python train.py --vocab_size=8192 --norm_place="pre" --rope_base=42100.0 --rope_fraction=0.5 --extras=["capped logits"] --init_std_o=0.0 --optimizer="muon" --lr_mult_o=4.0 --final_lr_fraction=0.1 --batch_tokens=131072 --seq_len=1024 --train_tokens=615600000
MLP neurons of a small language model. Each row is named by its layer, matrix (up: input weights) and neuron, and shows model dimensions 16-111. Each number is 500 + 25 x the weight over its row's rms, rounded and kept within 0 to 999. Numbers have three digits each.
After each neuron's rows, "fires in" lists the words (lower case) most often at its 100 highest values on Wikipedia text that the model never trained on.

L8.up107:467516518519505487497450473492542497502511497451527528514476498469503518507493520521478497513521518467505477481490487534502456492488517499496468469487481478535510501544477519507473526487485485504509509492499536493525488521531493489533533494470544510465498511464478460480541486551515489450
fires in: "after", "of", "following", "before", "see", "upon"

L11.up233:471474521504505485514487474509492452466522499513482486493497545489505477509502459505486486477543517481536515509520519462515530498475535448478458534507530487468509491496489486499535494506504503517525531501466508479473476502505480513467480483524496501482450513479491510517505463490545508523
fires in: "her", "family", "him", "his"

L8.up43:503519510487498493481526507498490519531514529524487501491477534490537514506475512501517469507490517513480498562561504513473450527545512519506469475498470497510503556488533550500506509525495550507525518479544537485496481503493495530491478446447486483480472533506506469541508452507489524493
fires in: "a"

L6.up1349:498486498508507460512490484518531455468497477496549520541481494522491514543549492496501460495505479502513499530508480523505478438517487489509492528487507506510482490556540534457451551521511509529510484524494495512514516540495486428521482485478477488490500527492521512477464526497496500501
fires in: "of", "to", "since", "office", "on"

L6.up27:522504462533473480542453496525456519540491521491477450494482485498486489484523477510504518486495509519448484509530500491537517488495476502473541495485512534482490502505494486493514499468535467531531505513532492499548545474514483503486485477520524522522519493484541504517468498508469537451
fires in: "in", "of", "to", "at", "on"

L3.up1459:501475536488527485489505487504501511476480486486478480451531500509477507530486521482479467422452535510479519475500520477487476497535494523515515458498485501509471455445538547458519481482512514511535464500497432483540512516480465562516476490496481475500504485520519533450510472499506475521
fires in: "who", "where"

L8.up270:499520530536496516501518488504479478499510504493512468485514492498478476510527533530507479500494480497527504526457496467472495454486505503472458526512474496517531540477552524462476490452473503499508474467502517538499493482527494541493522495465471531520476511483528507517553491503562493476
fires in: "by", "with", "in", "to", "up", "at"

L11.up1097:469517438446490540479498468496477526539497463540495496494493493500503493495466494470503518492503502483521504521491519498488525445496479476546524540520461458476513557509547499524517549501509498508464479497559493488517497503511526479479531492503474491470533498480506540484497495502495515446
fires in: "in"

L3.up551:475525462520510485495475507514506529495499513482494526466477505506516497484528492486519520466558533463485465509501498520482517521557505486504522499547520523540578491499465508503480466513569495503495526480516501526533489508481492494503469451518499485517513567492550568526508494493497522497
fires in: "the", "his", "their"

L3.up951:494507514496465526518530475498498487475519475476493528506507480508511497509509525473509502457498501507488510476500500522477529512510465492553533488510518474481520522493448511543522540465460497476518492508513520516529505514551526488534544491499500515458510514506524468533516503512480470489
fires in: "in", "isbn"

L3.up587:463492480505514511490448539490518495531476528503509518486497514504510505506528498470527543490514483539497549498522511492479478513500544518517461476504516466523479533486500532516498526485557503509524507504478503509531463483528487521526481497515474491473491486522465478488471465523488490508
fires in: "were", "are", "the", "had", "have", "with"

L3.up195:525469529472453508503508573518476490540497494506496536531505495489523507510513507501499472499543544489487493546468511514496457516459476509459489455469514501525536495507457530518528461504506550449515524525500498515499501514519510496480513524505495494490506506510492567547534472518477553491
fires in: "in", "a", "at"

L3.up696:496513517486497511510531508511506491499496454497509506542486496489508500546498527506477478518531545491457486504479539554496492513509544455467504503454516452503520494452484504411489474537496543489508488483529526468503519520505491490489528520495514540481467499507500506499522484443498494504
fires in: "for", "in"

L3.up1032:476509529514462491496534480521517521473504484522548483510535484452456507511457529505547478498523495512483505523476537527458502514526454544515479528483492467516485535456515537475509506490510519448482487468476481487512499502511510536484513541489490504508526493504526502513518511486470519531
fires in: "by", "from", "in"

L3.up652:544482501482546490502460510470519522496478498494507515496506500482486509454519488509490504476514518506521500521522507513489496497520483510487467531523514499477513481498536505506518506510505479505509504565482485503518508486460485505494473480458477504527499568471524484492490457523448510507
fires in: "to", "would", "they", "will"

L8.up722:515536480481554493493470468504521506531495465481482476481518526492491502461515498481488454517505513502473487491451497490489567485487457490479547511500527503494493492510514533474465459484487530483473536490524483490464510505454468469488474447473476506551475526444565485519487476497509515518
fires in: "for", "to", "of"

L6.up791:525502509505528492485518505510477460480515530526480483509524501440495458518476527517489490457492569474486500487495520521460507514475522479519489511493504526495498516513480533551553500484502522470520507510450493474512516490528482502514500491474525459500493542500517510475478505495503492491
fires in: "off", "up", "down", "out", "on", "along"

L8.up1027:533471488508474515480533487508495507532502480492510517509521478507562514552506469486508510480506506516492479500493498509467473494556500572471457468545509497516492502538527507485515474439527495534502499445534485501479490509516502508494516505531441455515472521497472522505529501504519499494
fires in: "the"

L6.up145:488477484526497502479507502492480436485461499498496531478504490486453511476493497478529534499473474494475509499529533540488456513502490492541501501453534481521498476483504459506521491470517537500514511461489546472540509493542501507518509537500526542503530511503484510538509463489500516483
fires in: "and", "in", "since", "after", "until"

L3.up1502:477519441547478481456514473503536488498488468480553525473476487486513512495460551489515462510518528516493536498459537528523528505489526491476512539531481499527502533497524529472498491506518485488473501492483472491474530508458460532486474488466545471520398517515533491502510537500509522500
fires in: "first", "of", "age", "best", "working", "supporting"

L6.up742:479516504507490521485442488528524534492503499478459500477541489491490516501532482489503517532491528523481486511565530453488518460480466487480504544503466507495523578470477478516477502531492498550502485526499492500516499493514525485493496487499529551522455446491489510482496498500488492481
fires in: "s", "for", "to", "own"

L6.up1148:477531522492509466495508480502438482547489513513507509496492542491478535461484462509501508477516527494533557497481486510491530497486496467513535470561506512486505474491487493536498491472502503523503502494504516472476468533516514543521506523491508558487490515534483532502555438515500519515
fires in: "her", "his", "with"

L8.up1258:499474508540486507525537537560522478511513433528520528489460519490482515524524493536484470500489460468495514508481477521514512477517490473515492499495515467526488502487487526476492494524466498495499528498546482475507502510510473471494507517499472499512470524453577512455536527551521473479
fires in: "of", "on", "for", "to", "and", "that"

L3.up692:503489509468468499503527493546484461504505506495512494544555537534481521482496548496507524491449492506510522439487496531490493498470522476528484504510514502523487510531516490520468516522499520465535452494461459539459492500500471522518481504440564482481487485464524551509515510490525527503
fires in: "started", "start", "began", "up", "left"

L6.up96:485489514498529496487519446529516533509497504524438515474508532544450506523499527529434509505485474528478474493513492512497474463479511475453496512511470480520505536481502500463453503483438496544488523498466454497522469500515455493508480490527483522497443505499527476496526480520532474459
fires in: "for", "the", "at", "of", "as", "on"

L6.up473:495478497492527515502464530510509523503487505495485511516518499511515476490499523475499499498512490547455522489505529487528517495539502498505491517508516505520520508512528488496532506479490455501497487464525494477499514565502502506507513505517485513539476526484530489496482490507513471495
fires in: "s", "was", "is", "what", "are"

L11.up101:476513479529511507500508495541538450534478455481539481496473510491482523497527480511494482454533504465500491486511518498524542445497493493519526473514497502489503502541507503500529506484521462525497492522548487503527486475468457521541507516508512502542467501488491498488476484486476476486
fires in: "the", "of", "to", "for", "in", "on"

L6.up150:529491485518479501502520544485561504475506491464535489524484497481485485511581471513505492444482496483540450508514509493511562469498481503515511480499491509517521459515512474465499469505545514495513491525507494488531505520517489478482503535491476539494504523506497517523472507493518504492
fires in: "and", "the"

L3.up593:528491512460499465494457538573507520534497455498500471561522551503513455512515491502550452516492455510530503527489481481532522466459477503489532468458478480509474481481552491533501504470510502484494520480512531517494481531513518520518465460519514545522448522454521475519519517538507535528
fires in: "of", "de", "at"

L3.up34:552465485422513507460512522533501537494525451506495442503505521541502493490457493479516497494521532466531465521494513538539507498514508512497492493470509482521486512491513482553488553508459472482492535458497481521524466507474484475491485501511496483477530478512481522498494494497532505535
fires in: "of", "called", "as", "in", "renamed"

L11.up1382:495483524513440515514487473541481482482477500449474585550472512489491496532498495499514502467448515471487500510516440501510463523529537488508504469477496519503435473531492529457531483523468525506506504482528548474508544499514506512516506533505495495492535476499540495455511478480519517481
fires in: "in", "on", "by", "the"

L3.up1159:493501501515503501493503467487493521519489446497497515508517499532561495492529474503531537486495503499522527528533481516527485541557536546519495528525523490523524528496508472467531509512530516537503562493499539514540479499512517503503505509548494504492502500487486520519458450512504521454
fires in: "the"

L3.up849:500517498495448494509458518512526464525485483512517534502565477515474426470485516524532538461469532507500517507521517509517481449513509490504500486482465492521492488511520526496552496509527459500519535480534506469501519478517471506527509534503476498471555530477475529506517469483456519482
fires in: "and", "of"

L3.up921:498509489494482487495538488451484500475498460513493511539509457522501490503514561472527538511529517500498491436512488533457516468492536504495507488510487510505522519509480497498477498498505537543515468534524499520510461531536498516523502491485494490508491494527480560537492502482502521465
fires in: "his", "s", "their", "your", "the"

L11.up834:504482495509551525477481500499527484516515532558528484471506527495509543463495508527456542527518500505479453529487492489457442451467510494514493522507506504480521508490512528525502512492507524461510494460498490484496506486485517496471513525486455496474541466453447497456514484507488493470
fires in: "in", "a", "fort", "two"

L6.up1512:482463528535519461547509533474495513505488544467499495513555487437468511550491533461453447505530499482485472483486537491462499506535492535493445472543541527511525471526529510510524473512454499497466484523499501533533520527543505512505446504470526496485480509504532492455497463521474476470
fires in: "the"

L3.up878:516476479472496501479508526462544504527478459535527489501509500513505515547491481503508544497568522514540486492487510546540446510518523478509467476509536513489527500495486493528479491502513498482482518477519494460519490475440483465481473484543457495477493542476519514576505514523507525512
fires in: "9", "six", "its", "7", "four", "college"

L3.up382:550490511529514528535487481468515461495503515503501515529498520472479480507516503510506478491483492495535501481486549476472524472522481515510513492479462432533517504469496483504493515424505475498510471528525496497506455525528475477504495543489490532509502470466488484563543447506507468511
fires in: "he"

L11.up1482:507506475515565536525470480498530506517494490531471528476520481529470499474521475490497497466533515513484506503541464514484511482502504529516489479512517511444486533532527468435564493505467500482504510464527519459477496497507491490498521496489536517516521468498498502486528474482512497492
fires in: "s", "from", "of"

L11.up232:528451481495503500497496468482488505469501498472475492548529492490435506531494494471486508502475493490494497548554453469449474503533466460510499495499496538525520520466476482556541498470528489492501512466482528505528424501510483506489495508481490489478504495499478576545540477534453534535
fires in: "and", "was", "it", "he"

L3.up954:504505487509487520481482488474475473487543514478507501519513534512488508539497475508468484485486501492503477509524526489506487477510522508563454515503534522526542516521491544507484483511506508538512491527488502538510478513494454524525466506517494527478545497488542511516480495518510483487
fires in: "national", "most", "reserves", "the", "its"

L8.up1434:512483515506494481509511494513477522534509462508478508484446471517497537464504499494503521517511519498499519526498521488497512484445521487505488528487546467532527506481441481507481474514504517470534488497498519465490475505485492561518545491486500535521496494491485535514517499493528481493
fires in: "by"

L8.up20:528495478456498467527526492476530501527475447498506488479522497512478486513491531514501517525495490469496541477484479493525486478505502512508508475506510519492527502511523483495523503486488495485476498489475560521507521498518537534482500476495496507520456453509474514539498486506518458528
fires in: "the", "a", "his", "its", "signed"

L6.up659:525501520465487488502539505522498472507477465491506539525443491482518502501467532511516468524481476473492491461501499536511493466503502519484469504472555521518498517512495521474468501518499529510454478445510561513508492501518519500530519474480501546498532500491524478435453499503557530478
fires in: "when", "where", "after", "although", "within"

L11.up1174:508523508499514531517466529534553465545489512509506469492529471521493420540512515521500477509479484475500504510503435467523497450482503491510502507483536465512509531508506462517563476511525484492500498525511517486448554491498446531539515517495462518520504481514498511474526475497509480536
fires in: "of", "in", "by"

L6.up255:515468530518474512520515476517491459498467533422507529490483506519475525559507495491519526510483473519523468492503530544498512506479480499521496496532473469506526483457521500488520498512490524473540498477490527469530472534539484502530475498462547445503506498479500484475474502525487493499
fires in: "from", "after", "to", "before", "since", "he"

L3.up959:524466502530519491513487493517498498546475556490534465525453480496469472510495485492491529519502515500496474488517544543526526509493481503486516496501489425558508529499467454509518502505473488490463468449532454508451522517497459490493456490470516559476510487483488510492525513506489562529
fires in: "later", "of", "school", "once", "earlier"

L11.up1181:498528511498544498479499493514516520491515492528520518502509526509488487507479493524545457457465516502464502481531506465521510535535513456485532501512506526474496511478495500467554477470479496532542510465500479494482473513482487465528492501525461480495459525497506479480530518517538528504
fires in: "but", "that", "when", "while", "if"

L3.up1299:457511531464486537470519506527555480540509469505531481487514546501466501502527503522511522487479439534493477505484547506489447534528554507464479537488463504486495479549516482494519548495523524541499464494563523555503517527500501476503472528507480506497509513499487465450422532505468505479
fires in: "all", "a", "any", "three"

L11.up315:500510491471527488525557504503484531532519487480475465499463488502524467473472500475483511496468479502528515471547500505494536456549500500532512508471496507500506520476482525505550525461494523483496504479573505479512485536523501527492520532453495484501499500487504479473527495503496511493
fires in: "the", "in", "his", "on", "into", "s"

L3.up1360:448494476431523496520471497483514467507475483499489529536447429508528492513520494518548476474527460530495498525499495483515515533522502489460511530500521483504518509496465473497519502501502492515468477512539506520512519539525526487519512578518463499528450544519506472494485507482516474498
fires in: "is", "was", "s", "be", "go"

L11.up855:462478536509509531486530509541509463504502475498461522480492529522468464462492529546507494478498502463480484556488500464474507502556496502506517532532490510500481467472488512518534512490535516436557523516541536493536486504500489506487480480486560507452518536522523445513481522514501524512
fires in: "a"

L11.up1430:522495517476516539492494515491485469485459512481446515516534467540496508476472459511547507500504504509532517529522493556496500517510498479484491487489480451495506535484531497489498496487457483515478489503515461492515500486411467465488496499506495486506527531512541484507513527476511499535
fires in: "was", "is", "were", "are", "and"

L6.up1310:525493547524490534505489517507525506511492479545494527507547509471474492513493548448521521509483473528534517516472481533519562475535508521486490521486498515537522528493525531451496515508481439505525474438526459489484531493516472525498481452489497472509486519493487491480512542474530510503
fires in: "from", "of"

L6.up901:487524503483512482554455502510509437475526465493523511520482526511483437471497521496510500515486447509489469541495463495473494457495476509490501481494508485496468473549501509504478530480426495502503508518494514508515495538522498495501499519447522499536523530487507513497497511457515497465
fires in: "to", "at", "of"

L3.up423:491468518489485481556528509502507525495497485520481477477525483517495489461533546510472536505514518494510500497514510513507449488474491496508550497537528528479513458452546479511502499488512503516489519527548520516489495513473514496463505481487467495466538544502565498510524496514507539504
fires in: "for", "with", "and"

L3.up665:468521513492471489503524493547486443540439488474521498528490513487461477516493496515451474514498440480539510490487514520513518493492474496509541513459543543487480483470492453505557485525491510487466468505498510489493502504539483471471473495456532495487538499481505458500502477511505528488
fires in: "when", "because", "why", "if", "be", "although"

L8.up1371:528499550480522505516481511536521540501543492487528515497464510566533494494514500497496446478494489498443514495456489517510555508467561462514517510499528519530456497545489481521468539510477506505541537512540487542554503521446536505528532478503549498492500491475490502479517512512550478519
fires in: "by"

L8.up142:571521486491483488512494501526521496478499508511484454519494520447485480516485501512466475566496459467504506486497515528469514537478511463492492501507534477500445507459486546497497451480485502499482535487500523460514525508538544514506450487475549544536489546460537511492523516489503535479
fires in: "had", "has", "have", "can", "down", "on"

L8.up310:454487517495479484516477500480432496513463513533432512537487448544490497485538500543489546496493496518459564494505453466500526504463543523492528487530507488469501519491544497486493521479497505473527462498485489477465499504547491503493511478483522473490508475526531475473545514504465531518
fires in: "while", "before", "after", "to", "of", "by"

L3.up989:495484519534487513560499522504487471526511517534499509526490484497495464499481511460557489494536513487488481491534470513515476482477540503523486512471505488498508487527532480481506477477520517512512502472580529506515522514566515555533500475523468499483510511505457540510527488487513471526
fires in: "the", "in", "of", "between", "on", "has"

L11.up466:520475507509497502514493504513520523553530465484507536478521522474495522490521474493517557441539502508488483544523485523494508477501489549482514498474473503532487504558523527461481471446493528521504485486514507518521496468507507508547501490493513540515479481523472519477551488512486543494
fires in: "from", "to", "of"

L6.up1250:563529457500504460509533499511492512477484518497510486495551502533483506505497494507486526485535493503497492458534557491532488513523472536483490554465527531513496536520523516494500478503462511485497479495500519507548478465495508476465494492423510534519483467492514531530523500508483489521
fires in: "a", "the", "one", "six", "prototype"

L6.up680:475499467519502516496480478475504492500489469490516476577478470538510518484508507489501519471500505546502527501583535539451485520486501451485463496511464473539488458509450463519487489485500505489517495497453434456535491516477491492509499463509564499534465467532514506503495519511528543499
fires in: "their", "his", "her"

L8.up785:506502526531526468515448505537510467504493506523465510513527488488490493516486512493522490487490497481504478576537500495526478532454507499484531467524508517507494475569569459528504499484522525485497468504464485533466514507523511495468542506494536509489549490543549492513474467466467520548
fires in: "to"

L3.up383:486522487464516488496486535547508530554536482498536489521437525484455505484523504490514548549495486515457485534500490499523500526462477541527503482495462486528488519471445491521487555497471509479498488503523506482501496468501509526525515497462463518528506496494495514532510503500474470510
fires in: "is", "of", "interstate", "from", "up", "at"

L3.up26:473504494513544540540504513466528502462501476488462524468535494476445467514517468497461472506482487522527532464505497503473489487505510460509468480498496473521551543481495513462460487524498503504535536531498474507477517486500509525521483532480501515454494531489494480486511500482494488543
fires in: "at", "is", "also", "of", "by"

L6.up77:459532541492494483488548512511519480484497481474466505484506467501488492476445541474509477494515476496500487485527504513478530477508505475475462522461503519478459513537485489471508509485511505528502515484521504485537500528540530516535507501507509501483526528481509493515495504506529461504
fires in: "with", "in", "have", "has", "by", "on"

L3.up863:467515484508519516478508487502486540476513491508541492466485527452443517535534478455546505521466534531459522493459500514516496458476493513531520466481501530536486486509455487530498522502503541488550465455481463517504478537484491479506486463470472529464504530500518525517478483535520531481
fires in: "2", "3"

L3.up1375:456514513552491534487495528492477490475531482481495543483526515475457538475485531499533511465524465496498511521481520458466471520541498475478521524509497451538484553460450483511508493512504487491483485495477503468526511524533446490564566444478494477482488492455533506488490484522454515477
fires in: "a", "one", "up", "were", "n", "went"

L8.up1362:525501448476502476533502494551498511510497445554506526502505508491470514486532500517523514522489508506535478531550570473460491465513517469531480510478503521515538494494517497483508528514503512482508530485569477543472514494525537501518482498501529532514517478493524465527543555496471552492
fires in: "and", "found", "to", "on"

L3.up867:508467497492463508470529474536500502495476499481464488528508484466516511451483498520494489499507492507474520497519489511476543483525486459498537524488456540504469504513545491464518480474491533495472480451503466488503535484523457485476443504510484503529526485485476470504518459471519523499
fires in: "while", "when", "time", "by"

L3.up1218:485513489530527503517451495530533535508507477515508486526485506579488503445539533549455510517517474476504526477497526477484490484507489463442488494458483475533558559517508510491520525533509488521498510487533472507506534459516570494503501509478503538509470506490530498502508533448482502482
fires in: "for", "in", "of", "to", "the", "until"

L8.up236:497472531523540489492515509541510480520497449549457475536477541502517480496532521471494515493570492471520477514516517542480472488499531486498487539501459503484506510460520515469496493513524473492517523511550485523483482509528469505505490548520498490514476508481550459543521539489489505511
fires in: "for", "coverage", "over", "on", "number", "with"

L6.up374:501482521531492482541525485441495551474506527463457502496553509501496476504507523462536467546503512495514458544502495445446466506520485490454462472487514531482512507528524486528515477438457453487517485538505519509528484460506458515496494505493496471491501531538517487545473480452485482471
fires in: "the", "s", "had", "his"

L3.up1123:499540519494538472529521454516443478507479503527523485512512511466457473477504531542510511515497471496452552428520539477513477489511503494520490484524516486496480507522512473506490487476563516473503510511486488528500463481512535440469486531521485498460515547485531518486482509512496524485
fires in: "his", "a", "an", "the"

L6.up1100:474494501482529472510505465460468473465513520471512405461525474503515502498498519504490482472483468510484487543490555473501506485510468508457520465509467519473490491450466511528549467469491524492499546513521508511502502464499490487502538443517490485500525503503505513490509519499470513503
fires in: "in", "on", "institute"

L8.up228:496475498493494484500533492518506524494475479529494552500473487480514557533510498488475477505481476522479480481495505509505521473512470507510464528508540497542501495503484486475535494516528491497519560485492500531509504523521497507493468487492536520488484558503499522470480448514489476471
fires in: "the", "platycerium"

L11.up1478:516509485531554476502542473524461504496533501466507498503522483497529480494508483504513500524461475543467485516509525512492493519496523512498459531510491540469514503502457476498482516508479519510504512479478489479487529515471509509505462450525522484494527427517490553476513483444487527495
fires in: "he", "him", "his", "appointed", "elected", "returned"

L3.up524:503540510521529486460453479455501488441515502515522518502482529526458464526543517548502506456473507506493490487535530537455514518488491495491467475502505493549502545492479510492517467509549528510484500503491495509540499476514512534485486480494481486520504518484516505518486497422507529476
fires in: "the"

L3.up55:525451460474489480453537484472514524514465506503491502494526507495512560541517497488522553464514507545517499536535507471495520525534492476532507506512459527505485532513518441497487483488519511521475517488492510518481515472517538511531513497507497518509489505486496498563474497525428518504
fires in: "no", "of", "with", "without", "to"

L3.up1075:464501489486504473490487541514498481476476495487456507494480510513469495459497496507522498529513468487513515500514514487477517507493502468466464477526510459516525529468454540520519470521517501528507497494508503505514485462534555530504463532504473476483469538480507514528530504444493484483
fires in: "has", "have"

L3.up631:497501470506484497501444472515515511534489508495491500521481521519490448540515500518533504479505508507486544491478466497514462516562519481579476485513527499550490489536459516493450505488486522477459531488520500500521467514533499516487455511522470539470491497456486519530486503522504515506
fires in: "9", "7", "six", "century", "three", "5"

L3.up1095:543508435478553505477517533475529521490472494494491505501467527492544481499538522494510524526476512500541487475516497541495483539551534533499505512495503522510454519468476495480497495531536516512493512454496501484480465568504506506477513561513513505541509522496511531498503528492495473482
fires in: "a", "door", "aperture", "new"

L3.up227:514477471455484472493519499507549463512466500491489479513456506467509466495523437497445507492539491502505515500498496537491527521508513506509514515488492528525539511538486524468519516547437532514500486464540475511446515522466522503532494522479441511530487465453475524501489499489472501489
fires in: "to", "by", "1", "of", "41", "31"

L3.up1309:486517517494456469527533499534534526483562471519475525483498519515536517542477514501553482501515479470482511500458520497505462520518548498467493550497502499486508498501538520477525503467480492469487512454508503516454503519512489518506524531498481495486510469480538493456538479482486498487
fires in: "in", "of"

L6.up1154:456525517488493488554487513539501515490483506505491472453503511501457480529476468498536484510480484506488553500509523464463527481512503418495474517518506469532513499464481491498514512512486497534533521487541490518503478522441518504479535472473488511466494481507548515483525498487513501498
fires in: "and", "while", "but", "with", "although", "as"

L6.up345:489495440453510554473493553500542483490478461515520506526500510487534499505512505487533482516521526486468463512531475486513543500480473546502482502518490501501497458512505493498458468509535526494542518497542472474503502475533505540464522513460505531505500541499522540560514502476526528502
fires in: "with", "not", "by", "also", "at", "the"

L11.up628:515499463482501535512482503474512465490479469514518490542505512500478521491498499457486529525470461479467529486512510495502554534483474520541477507545500469525455493503525490480524532525457519491486510456526539472453514475488482516461481479479489543505459500525493475488522506493539506485
fires in: "as", "of"

L8.up1152:451491523501493523503482517449512478500507483482504465504527526468464509481496423522472454485473483492507504504497512523475494478538502485501492474498521457564474541435522502538520537520480477493480498522517478530512513461472480514480482496464524501481528484493520506488493525502456514501
fires in: "and", "so", "as"

L6.up440:500513525525467497519495520488513496479517519495520482514506507512530507462534516503479557515521497497516471508518552506516538469502465483499501519499529542523498510497491426500469479483468513532512473460530528468507474465488517502498469501523488537501489528522529468518479495431505488459
fires in: "for", "s"

L8.up1363:524534515533471472488477518501521463523486494486482495512454481512494500510441457503501501490504520520474486534537465558505499491494462490504486544458559485501517499486480516502544471545534505484480469481530498519502476490493514504511520489490549510527507480502489478547536484517538525490
fires in: "by", "7", "2", "8", "6"

L3.up361:497519509484509520465486509467534555507524504498500509478542484485518554509471480489528484486469520576467495516514551462487503517501527447432497515513498491482543507465510485526492508506531478530509481525548496493510515521482541506486511484488505504515455552508481505461509492474489486512
fires in: "for", "as", "s", "cabinet"

L6.up4:473493520501508549502515477526511497465535473513458488565555436511493504561489467518524489505473486545499516505516505521492514465489468505501487519490511484523503515513536512499510458499500499506535519490497479512469508511509475570473525515491541465478498534516532499486512518498545471520
fires in: "from", "by", "on", "company", "at", "under"

L8.up688:506491503487490470498482476493468495551432466489523520506562533507478530494511486522478469507474468528471493494520542496490519507502516502511481522483502489501498480507485520487501502475468537515536508495529504487509468507512474461502496503545458518493522500496545472461502494497492558500
fires in: "the", "la", "his"

L8.up295:534478498506526530498494530511508528531505493511490504513487533515497514529526487518426529522496494502441540482550510432480530491494486495508513513512525476549511520519501531495530495535474510493519542511496466456502501464512473490469479489503508524470482463444533534470514469498480553471
fires in: "the", "of", "and", "in", "for", "from"

L3.up1118:479514503552471500463437458528460505464476531503478490513508512507521502454495488486502538452496478489471537480464530468520515488479451495467500494524496498481509470515518471502485549487526477490522506526467472494487537568508467489518506518502556484473465493519506468521455512486491532574
fires in: "to", "into", "studied"